Weights of a small transformer language model.
Architecture: LayerNorm before each block, tied embeddings.
MLP neurons of a small language model. Each row is named by its layer, matrix (up: input weights; down: output weights) and neuron, and shows model dimensions 0-191. Each number is 500 + 50 x the weight over its row's rms, rounded and kept within 0 to 999. Numbers have three digits each.
After each neuron's rows, "fires after" lists the tokens most often just before its 100 highest values on Wikipedia text that the model never trained on; "fires on" lists the tokens most often at its 100 highest values on Wikipedia text that the model never trained on.

L5.up255:533496470592563626501478483507524514483501488546517572541497484481419576478530581558437495541429541398564532466506405483513475527482533503410471517521463540535459409599563523564469547487454560449448508565461551569458565451468469492510509520537533459532532497540526555482523527439467545567391524504540546501523507580477409510557510467434486459509463506438449432431382466466442457504460471561523547473521473430489498513467495456437591534563470441485521435530514464548539578556491560479519421592406528448556524474423497441424564509511456414436446426650430504602524582490488470538
L5.down255:519486603582456427458410522513521478489455506454484480488494452516517503434449485591516527544428579506500451511448547520576462619470442527382486527499396532513479518523477417493468559594540452443490494397471457523541550507457483595504540439543508530517512389458589528527534486526478520582510511535496395592374542425550546460478569586520558499482528435522534515537620570507497532510532328481500523465503523448564501468526496540515499559551510519487474453499473563474460441442485556463431451483434438512573489423432491503448517471569575532434591476512488576445480568533511491470
fires after: " th", "th", "w", "l", "h", " The"
fires on: "ough", "us", "ir", "ose", "ike", "at"

L8.up189:588505444446474601562587494492521591569485455513494500480533426446469474371566470503585427482499522465494513420502510491516578431480453432580488550593486520565561494523573543519511564482436548364533478502453427518425515452502508428436485429506562514452543570517570487450475501467524438487505462539486453446493539438522481508477517605454506473551457515472420583452400456515457558529519506445510505440497540554483574539553518518555471587432495504502465479576485457456386405483568508436493570532535497569435529582500527473522549452580453447451528509463610626487522465488436470525
L8.down189:488426564489567485571567600455448537486443457476553492500547620573404522512509477598491426519562424432496507441485507503591461441532484493489458478494556434571485459533539424550524575518501465444470466543504408457585560507463450456470540521539480533517431499578549458488503411486503380499497585495561476549557365447536429511566516555522464416522544492592508518475471522582530507481521474451510544462515452533513422494512525456510490534378509456592497566458514470417477480436538438460543617466557428454487550567510556512448483424476413482468609506425469486522476562507495528539
fires after: " L", " l", " An", " N", " ob", " an"
fires on: "and", "ic", "im", "n", " of", "s"

L2.up603:534546487575474495475487488514611496497486539404532521491559431445491539476426534589495493466518518593503479511429449517509540446545470440485545512572504542465478508445494492422537560477490468459567517481467465532590555461464504510520439428565488451463478517342531538430454418410452557478452580476444504525571571542576524444539504555450538492496546473466563438444585507414547523437550524483519527481493505457528491498488491544589601538393466514545529530467546546430512436467431480538566416396482373476616504497480578483471530432447507548497551526550544634551469413487573483480
L2.down603:598512454539477427486514439503531406437533514556457480550537487510399545574495550496456405503516480517483523470489619447527476440503513609435493431467545511426470511499499448497520440465444464616531521557528572596525508507443488503541516504532502512434584552509535449511512573462474383533601453433501418474403589560512432505476519505424540402486501500528524464418516551446514508494532350443521507582459498612448467541436507552557498524520531514413463466541614404482487481529523498495541575460498495515473531486481575539401444531444491530528608474474488469427545521438530541490
fires after: " T", " M", " |", " of"
fires on: " Rep", "ex", "et", "s", " Is"

L3.up22:561551469437424433417386476545567410485450520493442489429496429601492549494471535547511380417536480518571575524578605585469474530565436459484429491519485569529509620535552498457488495572568575411434434526543509518480470414448496556432527490480499446457551472475484419479504493601523469485543483485537505477481500513504458391439484528478587476532492495500560478516566470542532485537569514508526447441551524496554412492560521463462433576477491464418416536550495503489468443514517510505611485506563513479570485430589497460442479447448611487474540440571468550559561430490548530487
L3.down22:565512563467585472471494537414526494514496542486503452609485565483449382415473501585485429535501465524493439489546492457505458549444519451443550462517549579570467509536465538549572459527409528520479529555475494511383459545448578598526541539524613506536473480527510388520425368468527482499585419537552532470544475505545495474568556488418534462566532588491593455552499505477536527543508507524523372550567525444538477489480461480495464540504504440481522530579560470549515400437457597515515456535467496468492581509474511542454494410386514491498505471503511459406414469550455402450
fires after: "ex", "1", "k", "ines", " Russ", "-"
fires on: "9", "as", "ian", "e", "ico", "ov"

L3.up366:460600598544518597502512491410438469505477514482555503484522494377551509377528518478477504462478510474559464480573491501520575488574548511491439515488465437509474499460532548460458467410468524479522483561486463396434479607476485563596472546501464529549505418441524504552521454480490552462468564530514395481543499493566604463497495520420550603486492484504509522501524494551533452383532503501509501453428518517484610426531439436510520581415479529494541549472528552401436509535497574537512594583458473388500457469497553515493492493527464651483561554527490461444380445497543517408
L3.down366:446587486525508543454597463522498556527471499453428546586516553480558376458468496474548535439424561458542454645494540447567508618451501474526481448567587421573493545401497501503433541515516603515528503469515543567539437584578527426450485437466503572515477548487559430479391528495479548423501521487546552480521467466452454443468548553478409467436551529523508454577499547458403543559532452573467466534455474482458425531480545519500424526514483518551477507464575471401539498523525557502502445453497475484510462492528485469476565541396522443517538588448536539449495436366473516457
fires after: "\n", " b", " B", ".", "I"
fires on: "===", "==", "and", "J"

L7.up705:584460638386493485558530486512465453514466476557568475576400455443453496450440511615446456485511533518497488465487481508470491510554467541597502573455549489478477575485554474548455544451475534487524547461486390465465530498510522548480533451450458545561551489570512515497495562453488488480568467431564506476476512525558580465553516522533462480414420408460474514531525465394442481487555574522369473489567557563498465580478487593516434529479500570510483507613557541524414516554592477517486437480531467587528468477535475472460505464532450342573450497427556542564532476463506392538
L7.down705:573551518588441437601507520453534458465528500383436512506570510482516475457572478536489424529510461566521574444459412499502507618513468549566444499450502548591371583525507510546526480525457514516477503546459500485521422430440457437482464470470537466598538454408493540460489488533482361490519443544517492518512509599494485419630581545461416486487579484552469540405553560534502508489509476480583566511483553524511548537474536429450488440501524476580508476558529537408455415534471418473561546553511501468437570561584494517422456539559423492429541486467504504503432471481499440458
fires after: "\n", " l", " R", " r", " L"
fires on: "-", "ail", "it", "ed", "\n"

L12.up169:426522547544592426518457472476539467537555421439502594527505431436412442526522488530481478560547558634466552512573490513488453606470444530498513555424498541513459461470508453507452435586524511518467458576573505526529502499539502482524461609497546508502560447514521494550563463531480484521513473553409436506501404551511473484378481513434454476545479454472504508480516500552497506512582551527541423512462383576569571530527512569437395435443426447576504417459454526440450502470490502468467430609492594425569594561491473565481458556552474558535477443512521500449568436519454438555
L12.down169:477523454532441513579521560568486486472506470495517499649474487531478480570589467456515514570468482492472567637465484476477504535496504492547359435522537440586465503531456484482418462472536491544490469492563501434480472550496483578484521534533535508467541528504533491463482476459500456503583521498525494532577428582507612499563397462509482520533489423383436554442496512492591557460483512489432400490530416470598526504504460495533531541505498494522516462496487458485429481602471543611432517403573555535410522491598478446466506467504527512523388580455407491446530338489507465550
fires after: "9", "0", "′", " U", "-", "8"
fires on: "2", "1", "0", "6", "5", "8"

L13.up682:464465479466533602472562542581538608485432455531508513469425527534475470511451446557452529479489547512502440504486575530524475501529418477563441442459565434489475481515572446531471549529519468455517551560447515441451445503432453431594483593533549458485526496545473455463510443560579521507422556435521512498492444618416507525491582499471521511537525523516493443448545566527568513513454515406531499416583520439538457515531449508443495659477472480519511468538540448599518485558444420467417553481554591472395446537494496568397453513492573550373549570420482494460523564499448478560
L13.down682:541360404461447575528452543503449385545529558518537478493477429465465504526390500477512503496488460575419484543543491489459464458463518491518503442489506506468386479518568521444529562516543447645472525469448526487566515511575459474457511439500383547477537553559538596488490613472460563441489609473556429579561508483475559512417427562541523483444412547592570503474482515512481545555528539551448514598568542520421561430472581524465510463494597498483530477377532508480456574403510487438477462504471498579495555471477481521492474454504462569501519473495522513472465480599537475514
fires after: " "
fires on: "2", "1", "–"

L13.up193:470527557479558491555486444540440591616455458431498590509442492582447499468551477524511457552455560591491546535521472442570542492525521526457445448510619520570413510482462466415439557534484521544418538478522531440470501485477517494454462541502508431545485460486543557483584499541575474424513442548384503518531519476553433537490416569442558473555458442360451469515488434566429539577611515547494493581477466492541573468541495423473428562501508567461427570482459480505402518534483555606483461517539523530508531540499562477387497443420562434563473485521498452493548417524477465509
L13.down193:522443511636452442467493509488527487529498481539594535519474527500480498487520583500474512507504531550479504510447526466547493507459406396514479495577531456426531521457457405545445419529534562499468457471621517473410563521498479484414451423502512528502490542436487451496465547562540514468503437495454632580503447487514538581527485472497472484552451528516518441380502544577568441453542544491521445592549389528434436521546446500486421507504429557408548551508407440575554442441411593589576511504527523614498542476560565513563535439450506536525498446488605517515489471467490446563
fires after: "9", "1", "0", " loc", "′"
fires on: "9", "7", "4", "ated", "6", "0"

L3.up386:468417516507455457514519581548426452526472528506497532496470465420450566552555411467489516476482500498568553583477508520498526519490499461492561528558432361437461547490541575434462493487496521506523464515646509434519455545635518563479565541550439554465498572489528403622428425525464435481487564530519548445474587524551517548566430475479525468518549544509481434508460488516489478478538453530472432493436482427532536477412409530490616559579479508487545482563537607535494401434580479483471562512421438491520452499530568532526477598491419551447490424427522491519452551436467475493
L3.down386:421496560479447534533575497526527489493528477518615488559439516444585438472485375402555443458453512506544496544521440392496573506561472579496526443386571415525498459500485555493561475531496529551500485559480443478440400422462534543521508524502555463470516547505559409518572492538447478444586495540528511363473493470537472395503579467406523507506537476449459457539504437465499512601531481623473454559500515518492503537437559562574589595479508551462501502512486502415514514493401489552522499480535542474463469493456490480472545553430476565445633603517512566504484455428515498474
fires after: "\n", " of"
fires on: "==", " ind", "==="

L2.up223:444485491531523499337489500546501469550445552524515471548467404506473488422508519455438447514530496516519516494558488560529570462495464417481521560542500376495519536459536493516501437521460552494443463484529559492405537476615518482602457491510427414535509566574386426578549574553519487511459492500539467446477544604521495522454536531460537471461472513517567480495483387526538536526443402527589569536383606471501525547476520515443530486544499489495440401508433400410525506541460591478571456456500527616526532561433534484579482477501546558531526453493429511555462479537597493462
L2.down223:489479462642414517555503492556429432449488490470561474521539560498506517567450651467475586542509525527516535451420479519495484526553455573408570448480456414537504435546526575527478480497558453562501535541414443484543486476498567566456536485523506546483462503403543434519488460603445391507517482433490493546414479465488454474502433459546416551437513545477552472496501460460537487550537472464482498553533535539499424371488467548544472432451550580537517533619543541418590437571469547494496571529552489490506526477582425467444550480462497471572454540415528577479442523539470517406
fires after: " h", "/", " \"", "'", "\\"
fires on: "s", "–", "ost", "ice", "re"

L5.up323:572562563494447462524492505413580465595567641536495561486446512443555506462469544449592599476583457531423368498500540527540539482525461510563497434515528481538580572455506525548470468541512496422562457487436490512481528508577539447525608482383463471514456517503515546539548562585498452419482453548531453459475582490482484536508465595364473460539506487524500511527466541470501424460471466453455480372439562515560476434453527421491492459476549492422463456490531521564525404625498425465531465492443476556438575484566451438463533561540529510510518500572536464478523487457474495511
L5.down323:469425528490415515495462521459598499524559548495580462454574541534574486589562505382545518547462468463493447473504416572592525452518452487510480450533452537520430431478455488588553527455445437530494466494472657544547550474500464471506520523477481492465528519486590483494626579516549422452446499515500501444537521569501580525544524474459531450502480541465536473481464508603470489507533464508512441469502488573414526453463556538547562465485480524509554417506451501545477462479532434381602629476433486463536495555512520501386494426415498552537566505535452362531471436576524497429
fires after: " P", "M", " comp", " J", "i"
fires on: "ar", "an", "en", "os", "as", "t"

L5.up337:552543443466437514466509515515373509434454464499427452503447477594495527575461517586489525474453434584473517530411436496479564469488480528454488645496524452428438512480475428499535503518504593523515492485537496405494531469486480580388453478481479510601485475539517423443468490600549530465457522542534456541613538484524537479564513489564605518424441535514496560490507428566519490558410597636399510492525496529471522437545470452394446476470515498441523442493509563487459439527494465529575562460554420569541510434507539436484492481441524442529602539501483513491538511551514529611
L5.down337:489605550490499468499521541518573477490558424402451514500553565530480516432490440503475449493554549454390570514502465472565525413561459506519462538488527483593444472531488503458497563530450516456504521483401518425483459557521502521494545437483529426406591504517560555542500486480573443528497559534567419543433496538591447496584488501448419495520524554472423562556452600538507457462554410490535487504621519520426418563473596557545576492493539539467538542555463434497457394486489507481501512432460556475486546540504568480449518416568377574481540558417482551453420485501424435459
fires after: " L", " B", " D", " l", "id"
fires on: "it", "ay", "rit", "ied"

L3.up32:502463507627515440420507533477481479469464523465453424489444533403552534538440517525466484504582433443470426560563445514489502567543416480441520427479425512521514460523548455507436444483480541499474513444617578435489458460545451508625553395552514499499457547636509475546424449524437430536458489452484555577445523497477547535528516531520498445509635535437454530516444479596515585509406508502479503536489558640533487475563514494524460531556469485482511484482560510512546544475400527400514555484546481617523463415559455432464488448512574446514450509493507534541566542469563534539
L3.down32:576504509524609494506474452515538493435425479373498493522557569488512467527453483480464522471551483530619431507612442433475406477531496515442502483488397509470446468499460467556521450530388518559489518495462538497469410599502466436528522465471577496518471556521540461518548557485495486451568481439541590468473456452526529542525626523433463519478587524533557534440391489493482556504463542515543500546646447493473508514445542525584470552545461504454487537632495498449443460433414450481518613478542461375430589464496588432489515549423488540533457534492516476474522521522493570522
fires after: "\n"
fires on: "===", "====", " =", "):"

L5.up310:450518469512500527570489519588506448516533493471459360515491416441494502594449551455466581560463503479500534574553491486513563457467542513465513398618500435494576527518533408455504559512538524476448545448460534429437497556625493527499571435507494471457518509527437537504495444563562541448436514525464564512557475505528450449568405499462505374479526475526478529396504482526576459377493512545480438459538591467538451404493497530446456541414482644452504507585501581436538517492483495528588440477478504517494507559478401422538446552587503502496534596481519488482510488473548533575
L5.down310:505471536507492457563451464516546495406475516436420487547504553523494462559397478475552464526504497435533436454538501580478514530530565615311479485597473432405522485499580492536511454579456543485488470505549456419423509492603475398507546485433568498454425563593528452491464497459455540484492424507494523518566481523542517550523575486507491485503587528498547524460454516557458560526479492547413408479610486429515581468393483401491575489478499505530539447608509537523497483465568473537478625510517405558415552519520510448473491491535507568508556494474493469456494530475414511571
fires after: "\n"
fires on: "===", " \"", "our"

L3.up294:476432512520455499471534467526445490504550531493547474494481518476431578622476501444509458490579423485360554594525437493423501411538499424538551483526420504480527492518491584380562474547602545416486531537591510395435477488462483571506549466527553473397547513450480473510478522567490472483446541525454553471531484577473508483507473529546498479495405593563506476466487424537597506415466393485514497476468466475538490563558485481557443571587510459576481488545430512496525493416530521505506516474497430461634455493632516498549470571527531490383452499452550502494432539526466581509
L3.down294:471471532539488527458504472582538462453553571421512513491417533453518542622474496522470508490518530500482507541549490465560429574566513495400545524475517455431531501523458490502510386597588512432442561538613499381432445450477455435501585596571532513369468501451455474456432509540419519502504474459494515456515360557456518448519600487446492552467475606462512451458510569425524447497572459531441509558487552431498471541481506461475510538474575508574512477559444601512540479499501421536479533394496497500424510549557467591438537570467520493508556512485556519456423492434546556501
fires after: "\n", " the", " and"
fires on: " tr", "===", "==", "====", "\n"

L13.up441:493447349498400580520521483485558566402518478504561495457417493452484445485427472549461520447410479522450495470460471472543538528512498458477543544437491563445525517489435583488502495577445478442542577544468529513462510506587405452392424449487596523601561475511541445478500496502569549459519519560455431480455496498405541504496481493449444569624520445524461461444541574555466503476402590439606565530596526496553498537433454575507575546573437572580532433522505504487454498504430565510516473577514556518427473530498534482488482525496566517464454450593517449488538485423485512518
L13.down441:570387510432539500486456485534501453553489520470522449558493459496569489407524495551454434547595473444526485538497541498514481522470415488467563602426472474526587524480574476555499485523502486520388570450537556429529425509484459527481447544434505456537445499444439577492568524528488602531447473396430515483503571464485474439433492508536514493475476575525589443571492462519484445426519417483506558523518570431563510525523560466433461375452606569523620577458516389478522547484599511509518563529490424483509445483458525575499511547510498426524484536374564532518468603531530482518
fires after: " ", " m", "am", " w", " f"
fires on: "2", "1", "ail", "ew", "ust", "order"

L2.up49:484440515517502395473476442504540559550553524456518521563585467475557551378592461463600520469441474514498385466482562475477529486554473492402511529550449578625501432550587432490424475468577547542550533593549462527412476550491541477505425478428496505551543546452579504524507469529452462506428445604500524557490499528542459555528471496520574486436449509452524474539521531506505469540502510510514482413561516463516507494439424562428550509543454514499544532509513421467476462520555441554485458525493619437470456375574430516552500427427494473468438574479484527400462544472497639501
L2.down49:524515513475533445469474491572507461488533517506562475536529548512420571530505496572459485528478414512461613472486487548507523503483544527559488551512460396497515524363463550491454526530534487464517354428514547450557534558494408485466518595568460513510515407481452498533506519405498529390535483387655448507516518563492485496416407449530501614446529593509475427489493471431499511474529484609511478532512481572573542507429512410535452554454574554498506468435460507583495563523385506427480567502573411506566471495472522494526500517462405548469524507561537604494468455511525513499
fires after: "uk", "ir", "ri", "ok", "am", "ak"
fires on: "a", "i", "e", "o", "u", "ue"

L3.up733:492528511472412546479530469581515459536553449559544457491422558531497466582511491445503471496488455575438467538494433410480494454483565467548445524497597465525484469490483430468439514487503465540544462413505542602398451530528490486502504445408509554491486486506513567489547522463345546586512376543582482503458654463529388570504568509540577578519456433449490538423461506487487565503515455513486443459515523523488523584445508526499518531483562423615486574558507494448505582484402547545429435437620571469451531548487478492451450498544551504500518575472506477479518521603477465471
L3.down733:496452517459477611463524426516522481507525474487564550463521449409562447480518535521550432499500566543400469504491496605552409542521510516424489505509510516543532456461448512417524547565477495531471450532558555472462428493520469439526570488486543458468455420519469561455468529422376547488404503481534500515510550459529390444478503514497455576472488409422529531407566460488491522549490524542556536552476565545458547563474483590429495484508541467521451526541493452521584486385435582567453488464461578443356521566546511482525515557511494549543512558543484455640410586550475543400
fires after: "ad", " mov", " mat", "ot", "fer"
fires on: "ent", "ition", "ed", "ch", "er"

L7.up526:495570574422441464506539403508482463556504509527554614508607536492542484496489480454380477621446467489538452453553533536415446537557420483452523529520526527492454497500487451433396603522549527320504474524462481528440440524507494432433470472547482516479501499502444547487550536536377480483488543516480523561571428448463463481511529486528495502570495567541440421493509524436518539493582500524433416535432512505507584493515579487493413533463518446547555523525531598515484451525484494471463571478532408547514429496420509556619454485565569579532509571577492480557468443453527443487
L7.down526:467397546507534490564471429494579466495563480526486452402562570494460499486536523441464554454475471600423506516502522564505582598510482479495497416513541471400506437429574481585559531521424540469543469501467552460455491434528512528435537480541442429485533501579445599417575504436455528502439579499558480523512494467510510537601572527538544486465444587534485515496449551448502476638545449451424569514508505482529571379500483542564532424469567544490477474464544511550486523428577583390529527415440434470483493510499545519554403456421457507599442428465529514466511476487506520488
fires after: " c", " C", " sc", "c", " Sc"
fires on: "y", "at", "he", "or", "ar", "ele"

L8.up577:526564518617444460496523495502480444488486414520544523595468486477505554534555537470430499459519539578432498526402507503492515433411483468526547476521575531517540572533514447518395455515502592500503570358620457568456461473523564528465563508477461573511414438477455517539481468480477495463416432542478470421498436519490457417579512455529481476484537531610461576461463494468516485580445450461506475556514454483549496409463521433586470500474431504440514427488504549508441407510577585484450510492589567551584528532538566523604569548399482548510489561482480561499476433529544445428
L8.down577:515439511530550447515468515508508550514461476493656479610561585481456406505479563430506483461432529432506480505545539489502492438529525499540585477506437540517452505490526423515514456509405491545571548514510494492502398518517463475478477523526511529453398433493508465514521493466555587449553499558526647496481453434532582442507530478518527534483550509556503446446455481474494526555460495445510419480629503442478491572493523573552557454463494382542543411668418391488444467454451530536493552526398493472485493480505502489450442541435610537607466565438505521480539456474518574525
fires after: ".", "3", " ", "4", "8", "7"
fires on: "7", "8", "4", "9", "1", "6"

L2.up297:511526490482479465507561463519442453626503435524460474486402489401455491533527498485532461530477438535482560533554505457465590448551506480527405491552505441523370491545582626436543499416519521420474490435456515535520431457528470512488532513503514516530534448494473502527544409518523439477438489449500502417547516473473415588558599480595501473488482592490529456476473526483575513451495476490526471416577577424545521492539477500490497578477411542453556492562507551454586462462536477554523506584575480487526476504460557423481473645489535547629406577510458614526482507401472520460
L2.down297:466540508541465489468582466500386477464534457524491465445538587353560538516507516583567454458497509534500476535501540485516487474561521474413492488476426389469516434486613486430497420474480545511552445531508523591527475558475453546448606507444536453528492595476544489483463592436416512485462540438533465412529515483487478504496611523467552470450484528539490509532528484618503491432520465496497505515500525450428553546565525562437387481530450581469417435560535480463603587458528565565476492560495542462464483485435477470501433604473516569457527596497538547547574481370491560497
fires after: "\n", " j", " J"
fires on: "===", "ourn", " rel", " imp"

L5.up120:550473488579479442411498567460461553555517518469540421513581478621540402472504473504440535480591593482478426436490442403535393596385537549435541517557434468425543475531432505430509555547571448501546456572519557506443550440525447543462480523536585518507592445483490545528522497465434503579389512480526503495501470571526471483499431489516526419500494522508520455556487548503544551635460461518591512488565486454548478521434484501505545527585458445502492552441474527482570494590457563541462478498408554386531562490544399466508515510519379521488487463518494507503506512484424471519
L5.down120:462414541514465528403425521527501506490385499473488522520443366510471491504525503491448579506528460476549391483528460513597540554597410449460429468524556515528445501575504486534394482451472547446583548518488491557547527494460469494451466412566503421484473472543516558445498447585587530526436481528518431528525512410444564499417608477456540507524528575565508461426611477488505515502469460402476452586472484492459575544551536485389467578555552503521445520490479536542590475498599531511557499567493430518463471505505529402482528435542448558460579564478455491487552450524555568509
fires after: " wh", "h", " The", " Wh", " th", "H"
fires on: "at", "re", "ir", "is", "ile"

L2.up510:445533596545544518571431456561507463459515545409591552525522504453459541529507498547494470473487372499484526442407512598517487549400517485562438434432463513593555409504537504489472507528585479510555559531418519446504465660527440506495480541527477465551513484501559493522477520546441440481475557475563479573483465489415583567395419464583530486457508465533463491518450564540550481422474498604458411540435468426598467507517465547509515517456461425509615514540527436567521444537448497558465578449589512473491416449555589491491537488491504516436533485494536487510401494482522469517
L2.down510:490515483467526534404495468531474466472489499476541576539558563477492581484502548457597558494506617504492420541543484504603466445469584435480498465604495557492528523490446507589512532462476498507381559489495520479551479497634576473422483488475499486492473534462402543520394554442577492463527488561501521481410509521479503520546524493436466532379472554505431541546475501538570504510603416518485457529520512445438442484440460520464477528456434464499548596593503479439548573515506433526450550492387487417518511435446527505419511534445445415604437533476418459580509416557481573477
fires after: "1", " j", " se", "ri", " sp", " War"
fires on: "0", "ren", "en", "end", "ust", "1"

L13.up278:497562499624449467483436463457472500476414510546598503591442461478478483586557509534472514454524394515473450594536544510553464483431487532542594542415622530506593516579564436550459470546506578556504495443565478522511466413544558563418547380481405480551479524486439508406566414584466513470494492521508429525557525411557565471562488468477511423473445476584397576543435506607542491518469403504469493546474471494477388548505403477511453559523429521520482455450479498504520467512515436523503569475500499521547457550506494548543521463508454442473502487487489530517453564425468510490
L13.down278:551486456579477481496412495567528499464484464415662520603498537487527397551459470565455500467494465467527543488504485458513530464504523442553547450434421526458529553458348482537478479501417463534483463514456507463469480523570453508497490444493466453463463451466526564467519430528482603493585473573537505540576540463550551506476562511481550551453495471502436573456475500518596409486472475395560497589509536460516471524565490499558539521438546501593480502693462517451490475506521507489542542479457478568482514514515451622437490519532406457494456578420456615483479413480550550527
fires after: " ", " $", "1", "$", " ("
fires on: "1", "8", "6", "5", "2"

L7.up466:508452527482573551456455541533555509545445431497495494472489531527545532472565430437425499535492488608436566555640459463567395437531556533563585431484475472537428487545472424517542459482583430525564499547503599477492536456530506461466630492439557541495470528542509498612531503498498541431428563518454562491397514462466392531409538483590475484490471493457488496442458442411524474475482473465485510424575509446406484526520548565498475501525510569545544538384361593493510466504489523478548460513464567534572435468548526467538520468578490510437490495454519531518462542488430428555
L7.down466:425453424535512409601451519574585446499518612444452514550564608535400541493451460580505496590497538535481457542434472568428451500515506523528461460451477487513553450456587518468529459515443609546447487498574491511428515516504446518432439478549468450564483387471474526543585479448533499475437511555566546582475438511517470532440442562489479594473581421471579415528480538531481536506440537495516518466458493506486444511530543435422549515548489471529547467632527491481500533531427624493507470488497424535492426567410567523484527553501495558518495482512423403455578435513505506546
fires after: " res", " p", "ro", "stit", " f", " ro"
fires on: "ur", "ult", "ear", " dist", "ll", "ute"

L8.up458:474533533534556557481550438570564423472504567535463458544574507530484465417481609586473459446433483476494522517503482567552582484511502554417527466423555577521555452505479549500486427454567562461554540470488527447477382502479409476512520609456423484513510582548538566423476451524518558501522532509478489450452529495535464582465373522533571489541526538433470444470497498405500449496438496451456454511554485527478422465537496492508437525452420558419507527445554404503585554449487503454461547491456596469495406553577552458552456543556485504466566684497508431515541542525517509485
L8.down458:517506502548432524542548413538478506472581439472534476494401526402446507483494510510474515391427527530487477448499571528510479431555445537529560534440534461485548491555541460500592491518532486506465473415423511423490561482593456493468499482539510504444457537434508587539583519539602497516530501521396522478539486493498481490518334479405450526521524464424484573466501584641496526481387535467442552486543563501537549487502512529485582505429497572510441420425511502578483579413423493587532495501536530441587578555469481468532522486579537494498536482617470502444504488448514507377
fires after: " M", "fl", " m", "re", " contin", "ro"
fires on: "u", "id", "ac", "as", "ar", "p"

L2.up533:474549546449403463528524447425488530592389546432311538535540459397485506472531564605475508444545520504548449440479516569448507470519507357531521529510492443517499595527516485481484497513560553502533569489460454500511515478434552579558537442542594515465515434461451515460447544536494488529473514598522484538492477446510448526617448518488593494506480555543436498410483486442448591490503505549470448484542525486489530503456423577492505583453549442464586456489503483441519490474497595557526520441596431590533427485427568488490470493480556472451538525567434559527421495475574465491
L2.down533:574589500469497476500607471461489456485575444562488478468432515516474452486381573546453557577504442546632534524509475505470511482483543522440522529568548464489502488475494394491466392499473488439446546493527554513479374511491541466542406524528494421442550468530517501534502477581478475461573437459577495512557615527520534514488458549376445468491456534534493460531433515480459500539498499448527446517555491501400477559542497490493462424455506543556409552464431585461424503533557468517615599601553565487444527535473539573395410576447549485501561441451512506504470536554439530474
fires after: " M", " P", " T", " L", "em", " H"
fires on: "ic", "et", ".", "s", "ant", "ict"

L2.up126:555466472546459460508521514569482584550551501488555480476457532399461579472557457472488523550443478523537515414437571527524487538479502545611506519383527428393385519529475484436499533509526511434497524477567436633491522558437502576442562444517463485551484517417549575522434481501388586535532544513507474484514493389412545595468613494569517526527521505464525532503504537458532471454534509414473467483543521462551473417497519444514518432434493561483507349577466462543456517546475467472432468476546514464504514522432493544429480542586480502475398548546617441511499542505417514498
L2.down126:527537443462548469576525518462565488458464496434579501494529500520563528472403490465458469554528571438579581458623445448591490458524434470489555555568478491472419495472450510501507460457420462529551583557477531450496531560520485485439472563503557453491471483481516446555423450501439503507623483442446605489425431513534468495611526443498542452514479459488549537438522472388441548456488467574487525555525517513457586473486489631458477552446495444550500519560523481430447515451526536404442528544591497508499508519449512514505515600579520523574498423501647450470493525484366461482
fires after: " de", " v", " re", ")", " pr"
fires on: "b", "ess", " is", " elect", "ank"